{
  "num_hidden_layers": 9,
  "hidden_size": 512,
  "num_attention_heads": 4,
  "num_key_value_heads": 4,
  "head_dim": 128,
  "intermediate_size": 1536,
  "vocab_size": 18023,
  "hidden_act": "gelu",
  "norm": "layernorm",
  "norm_place": "pre",
  "norm_eps": 1e-06,
  "positions": "alibi",
  "qk_norm": false,
  "attn_scale": 0.0884,
  "bias": "all",
  "tie_word_embeddings": true,
  "parallel_block": false,
  "init": "uniform",
  "init_std_qkv": 0.0262,
  "init_std_o": 0.0,
  "init_std_up": 0.0262,
  "init_std_down": 0.0,
  "optimizer": "muon_variant",
  "learning_rate": 0.00671,
  "lr_mult_o": 1.5,
  "beta1": 0.93,
  "lr_head": 0.00513,
  "warmup_steps": 200,
  "schedule": "wsd",
  "decay_fraction": 0.753,
  "decay_shape": "sqrt",
  "final_lr_fraction": 0.0,
  "batch_tokens": [32768, 65536, 131072],
  "max_seq_len": 512,
  "doc_mask": true,
  "train_tokens": 620100000,
  "max_steps": 9889,
  "dataset": "wikipedia_en"
}
MLP neurons of a small language model. Each row is named by its layer, matrix (up: input weights; down: output weights) and neuron, and shows model dimensions 128-319. Each number is 128 + 32 x the weight over its row's rms, rounded and kept within 0 to 255. Numbers have three digits each.
After each neuron's rows, "raises" lists the tokens whose logits its output raises most directly, leaving later layers aside.

L5.up965:080148107096143070153189084126105095086083169096147150167108110075086074103087154147158101096134107124134158165119191111087163140099168095163158194082114170125087137147137166155121151158132124142110114096148169087104169132128149096150122127119119143137098176102123139124119120031168061104123099113107159135107122107117156152107100128166183084169156119075080131123135183051115101123120144116118121149119134113062088107113107044113103131113089095108099099190144132099120142131088137165120181119159054059129095110169170093084127159133139170143188100091148146173120163146091103113
L5.down965:086101169110122104235188116070121132150086067187175180094061137145096092091120081136152119165096133108096144139146171106093088108139152148159144084111138119185154108120082153119165154158085165099144072127138180123145141098093123174176155164054073123135198096111090113132136121097136057112146126117150177151169160175056119168126174128147116057142104123177176135179136135120123143129154117149121103215055077145091117152160146143137155105151118122137125157140191140108046117102128100130109148139105132074073078134134168136128097126164137174128177083119076061181193141126129135064
raises: "able", "al", "et", "ables", "ame"

L5.up445:068142158113101087161066131162093129198058112100113084190154166104147123138164160095112108085092195127149106122033132105130132157082150130154122084167161119152108087122120151078110146167132153135117102150124203146145154129116094062107121091107063101087131113143098087097177141129102121103099115118130118121103114154139173086096164103143096148150076115112154120136114134127064100123139167074114152155153082100065129174113128135127166179095114153048108140127179107145203078116094143144099089102183070158143100131165141059114066084094058116101165147094170162110114099170100129125
L5.down445:150170140091149177171148185146140074142143165127124064153161125110084088166153149160142120134205111129135126093151083162108139097038144145080102108123054125123177094104094131160114116165149127179143122092138091089109144105075127119145167151123122157095237138142128094104098082159118122092094145115145124099121078159125114087205152094093169131097140075159115137136129174129128135130191113197137122139180159129159135120144152165137125177083085111118171092131085217058076151092088116068109131128107151099089127142139120101130123155119101093102129071051123072122132132130151127078
raises: " of", " or", " and", " remaining", " her"

L4.up639:128133153171122114153140184136084185138135091125179164191073138139160130095140166170107148076172162160162095128129208085119214121134117098162121163134086127153162153096134167168132138126123106119176140128113154109169143113087152155084133127093121137130165140124163134067142099050124117072117111140137157116135090111082081101109102166077092131124159193072132133172154092158115148135177137124110096112125084160197100131128156093084145123109125105101080186128123113121110136066107074139146133171116112116142159140112132118176110138184086099155141120155126138143095087070152156070
L4.down639:101153121143117184149074094152181121110102124171172120168102104099177112069159158091079144091200111134128140199126120147138179105093150152122130115098157168137099123128122164091146123123181161202176101140150138091134062087096180096105126159167162148147133073129143162120189129151120093093116091140099136135130158105080108084113147139123140193147108162061125105202200150128152082117153091090144113150144125101114084155135077149111113094107111202135118130164130121143129155154202123127030144130125126107128163104158162188163117128071146136105140084150120149124099101120121114112
raises: " for", " to", "itan", "ival", "ño"

L5.up1475:170141107097097174116120084148159088126150111165143146055100160104075139091113101152116123137103123152158174129085154152092145180119167129121140143099170082123079149121131139118121127095196118170123097128120091137138173122104135175105136113121109154109121100104126131071143076071075168067131144118143137217123069131163127130074124135113162121127115164160135169137140105185121115083077159112135140147125100110147112076178154101175168113119077144143109139110066099156135096118119116133066104137202139143160195131117121132142125105111113156196117133073140053111114151137115127103
L5.down1475:163137125132137197107118199116145166191149096137108132081104121088098099175105132110179099185095118109191174157141076089124171043163214118186173108131070133131144122145070147079136087133122123159141142147155117144148196149097113145140144127140146095150156165116066137156204122089130115092154096052097176098116094136146124148068101147094075083103100143114138139137142127168136166137127137149146144140161157063086177173114170080157063152146102087113090178186119121145122088112145066085160101161175104145156122119134086121116109076092165128111156150115103136159146122144140124145
raises: ".", ".\"", ".\n\n", ".S", ".;"

L5.up663:096086108066103134103167155136118123175095155120157143125150171144103098096141132104109135120190108073127101151121119144131139140162111168155148127156095152164119102094095111200146117154138122146125137158143121171138104201105113110166131141118129150121067153072099059142105138106102148135109158106049144158133159158181136125097071168164072067116085137123119143107127139129094156119020113132108115066120148109155123176159131198101098073129111124099111131161158158177112167117154105144160131113147127125128120097147159092203147166148106095202130089079126119135121104142158088104
L5.down663:160074149125141177194084128115153145136117128138093166090122102100119142114102143161088174133167149103116083082096106113100149144131134109149183128152082185152131069108102096159053106097189187183132099172119142149152084125122082167040175146125176141094145088074140158101119095186059108154127172141138120123081155107118145106091138164128146097154092161067154198144145106102073120165026128135101111146136086142088184111199109156147126135129114145105088132136142189095112068112199100164226165130111130143172166109165083139160106138125139128150159131146120154107100138109175129140
raises: "ty", "ly", " effect", "ories", " way"

L5.up1256:171123104139107085067143170095112125149124164135086123140156160132114067085118111151099200070183164164111084084113138134069112161102140156175135159137112113179131124171117162163135145104081093172136131103057077118087200144164045147108117094174127150162148161118137116108118140158133044094093106079109106099101180096128089121152116213097061195074163127120125156136191154127133178100135127104129145146143136142189105181113094143125144156104113136154160147165076096093130098128149139108092080152170149112102136158126126165128152091162097124154186139156119102140141146147122075142
L5.down1256:142140096202154232124171116087122107112156128082099125103152193152157118174111131175143130173139097168102101126116136112155150119155175171151143059158109151143138157150067060150172103132131132106118125150142091224123153140094104135096128115125094152075155141118156133176121163090150079144092126123140122122170118098141090070129135176144119155140121065103201127118139116143131152155100087137104106183123134107138186150108129157169163168124208125112148106113152134166086134126138117125146124173143159059135107151110141147163083124110128100156104153137101118097164107105125123140
raises: "ing", "ed", "over", "ancy", "ring"

L4.up1055:143133200103104164141084179071135121101100139191125108111154149145146144179111123099119106195175190134116127111111183133138101149188141089178182159067138175122114132107173091135130210143092115131110137149159125104159088162115121153136134062135117075108203176111149140150142123130136099125154159076130204111153054134165147177136113094121164172118114117121144163134192155194125106074080097107132149081157127164153109147118120093176095136114114187110138175124097090110092163123162103065122176110112107113031123145106113186121059100163147106120184145131151122076107115091159135151
L4.down1055:132169110115140073139099096135146101079114138118140158128111109122112117117190141124211132121060135101115193117123108111031096142174100126188157113162086126103109133154112073135150110129153186135205089138143155139148123086094105087118172216162210136151098121092148128151119160153097071096109148117150133106095090165124158055138110164150103115125125133165128119140153112157074156164106150180142101158106103116084125128135153149145117097195177160094109089158077148097167099124154108175066125085140184151081149098183156111108109082090060162149167177140114109170111129115120166110
raises: " year", " years", " day", " month", " weeks"

L4.up517:116175199113182161149083139096128167139102106129113124163133116130170107144153172180168216153172174137178155132140142211143147101120133121154127124071068123155140114094183135162151122080128096106072154129121139132168099119100113129147141139120183172139102074116121138150115167148174086133140168160147141141088124176129150075188137145111085136166105168143111137147118147141127117128151147090193085151133141095096141108159091143082091176133089136137126126120103146075087091141108125096144154073153132136175077168116142133106157118131130203101136168132116192180163099127174150138
L4.down517:125131157147106173116109103102148179167106109118128177147096097096124114134165099116123140137163110158165179136066150161154125115069114128112058104074091148155148113137160096152121104083102126120150106121139082078150109090119177079161134122139128148205101138096178212119151122113126144102136164135149193150166134091115163151120148078133188122113099107152119134092123170134131132113144125106179074169204108062115132115190126113142090168154089121103131102095128141142083107195167132141059152133114165105067094172152141134143149106194089132059164112176144149091115160093038119122
raises: " own", "ald", " previous", " pred", " entire"

L5.up1449:173140185080142114141140131114158113086180142114152106150115126139140140120176196106076169107102148158109086143058088099094120093106159116193131133118145079121104098133163145123140054112144123136116131132146146145084145186071162146153196176093120112172120160144096163175097140100144089123115102071117135116096124084105139108119039110148135065132173103143092179098100115113105166095132144103155176135104075136161155164081111090119101121095120177132141087138148156118106114115108168150238148113190141154103187079138108191117115108058122106094124149098069138086081098091043085128
L5.down1449:132195120101194116087124100123123115113078139120137108168142066105111120085084142095158137135119081181107131152121152166187122143126159120111128076067145128104135121177141149125123096130194121094110157131117139158140123132071121087115186122148153099165085170145086091133085087097127118119161191120141143094117096155158110086128076141177147096118092123086139152121087132152060114116139106122150129120093145103155078069126138133087143101134085160127111098048154133084105149089201118160165161145078137082159159116133122084155091155144167163150134133198142145126146136110143160132
raises: " following", " next", " way", " same", " window"

L5.up1420:163131109126160102155098099137138094082125162138145124150151133163111088100066121154138101072146061105105110114152144152170063164174137102142128127120100141137092102157075093076044155142065082134134137113118114106071181084133093189169113138086162117152163174171151143131149086133149145094114121119124147107123115166104128093120099108163095083130086189134123125074151131078136167105154155128133120068138146143138141172095145104105126128128130152157110091152089114159067114150081174095171150147078142144146128185158118146099088172135111116107064143134113199084110131133197129108
L5.down1420:171158130112127131154078050121101147119063140121116134197137159125154161116145109106113106130121155109139091119147124115139164097125091192101108182089191128168117051104093171103075151101179096127166116146120077110217150100134124174107142072118151129109150092080094109131131100081131131177236166074124192121133122110080119134155116225148139161116104171133091122120139177119126134111150127114098121139159142082076089133115185084111101171105047123133066126148166158091052186135164131203140082150077136107193078135161086165118162135052183129108089151148106189118144125121173142124
raises: "ling", "lers", "led", "ler", "Professional"

L4.up1354:118141136100148102133102149141125083141139093150143125123097148147098110136163143138149171135102169121148128103149127110147123080136118109161172132074136107144133131180131187120166141116121110151131087148164166140048099112173125186111104100156102125160101167186122084170097127106107117099104120082071137143106131131147135068162106087148103177110198108170060200134136141193124139066111096086113110113106146106107173115143116131156115113114110096124124146151118135154094114090148134148130102141116111145105132140126088162125123121099133099098124136087169110121119063079109123161
L4.down1354:138189126141158121112194120151109132080126152134115112140073053066094094056174150105143113173116155095125146138146108106102102154106134123126153105108128097119078148174139133196083096117145237160144150122134208179141105110200152194098112126139111133155112185149121112127113146152132106160183103123169113067110177167172166017195139120160102147125228106105119136164142141188151102139138158166117090149080088078110136155181186140132137166139121158175112101153139059094153149092124116116175075075153119152106106125110140124117126122160133087107142149115116115120148165121074087145
raises: "ists", "ized", "izing", "ised", "izer"

L4.up1323:148080156124125156131088148095101167153120176116151091126099116115147106108125107138111095128134101179124188101158087103155113180148195153102172131123165120137106102089095158133159130187126091166119082097114113077161172143103188149065102109153102117075091169096115100157137188126180087110136085167096145058087121124101130103151083124147128149116139167164113103118119109084188137090073178103190175115160104084184139121140135155141059045141188142166090146151149162116114096146148136132107163092169209099104114113133110137141162172139111160101149163146123112079083144132136123125
L4.down1323:117108120125062151103085108031171142138096130117192164135053151113101059130133136160087121116152073128099143084168131117116112228133147114115107122128132099113175106118159176104145102170135140151073136101195151136116092120061111205111077085089140098166138119054161136096123194131173057141135075178106134095082135158150105123146142146168115139074140185130122126134092104135182149143164058200141149113140139146123162158150192144127161119137149213154139091118169173144144123119152114122116159120088133166185120136170076116146139153159137104185105097122154152134129177159103094203
raises: " \"", " “", " '", " COVID", "`"

L5.up557:136126110123112152116072171118085094098137111124175192083121153127158128088107176117146176146129091104161150157170140122112143113136128143172167176053103176108094108170081098106113190092179089147085161138127060165125087088145109157094100103124160144115151162168102126166139084137108040184130153150111129184114070117111039143155123150145138091128153083162159134115204139147174116131140136091160066149193131101114051158141135106110152087179110135153101088127107131110111127195126138156143184154097147120106071152151178103149100084125069138158151142176112128130127138154129184136
L5.down557:148120084164133102152100121103153135077118085137156157068123106153112119132073121140107146145089122110123106116197094172098164107112100123087096172091153116079092156157127173157166100076151145187088171154131091122138198203160128118109116137159133104138141113096182156155132141109098106132126120175144124120090100122079123144165139143160069145153122126143152133158199123129125037145164135144145106143144122073145023154096145094115048141184132130157093150178125089133097149134135185179068162113124138099153077073166161138155155152131136135120161138150122138186118115152087127121
raises: "|", "ree", "|---|---|---|---|---|\n", "|---|---|---|---|---|---|\n", "ora"

L5.up1430:111141154112118143117100091089119145116115093119134165097166078150081136176204147152158190158114141105186159101134141185083157189096133070131138126122109063135107143120092125142120161120086110109151167136110126099168125131154094163104145105148126152182095099165078193151054129077129120084111115168125167119125117167143136135109182191122127101136131123130134120157148068102108096144148128111114188084108130055100158102110133106131181176054112066170200149101103140125119126147089116092084148096153184106157121156121113211105196081046171131132119139107105108101180115143127084107
L5.down1430:162103134116097130140064077105129162189075112177152165156152119133193148134138131165099152098132117086134155136192137151091093114157126161139157142130124142121144155118162074121178135115101097165158128120134108113136119127104151156150122103100121129136115130143063094137105081149137183157165133110068106184135119138087149115099129096106169131145148141103156137125117145087080088127183136134082117124141156119141105128158157149100122137149111156116138163119109013123174090130157123133013129089090143216109096138142123106116128114078099137143160116118133137123157139156109088135
raises: "an's", " herself", "en's", "o's", "'"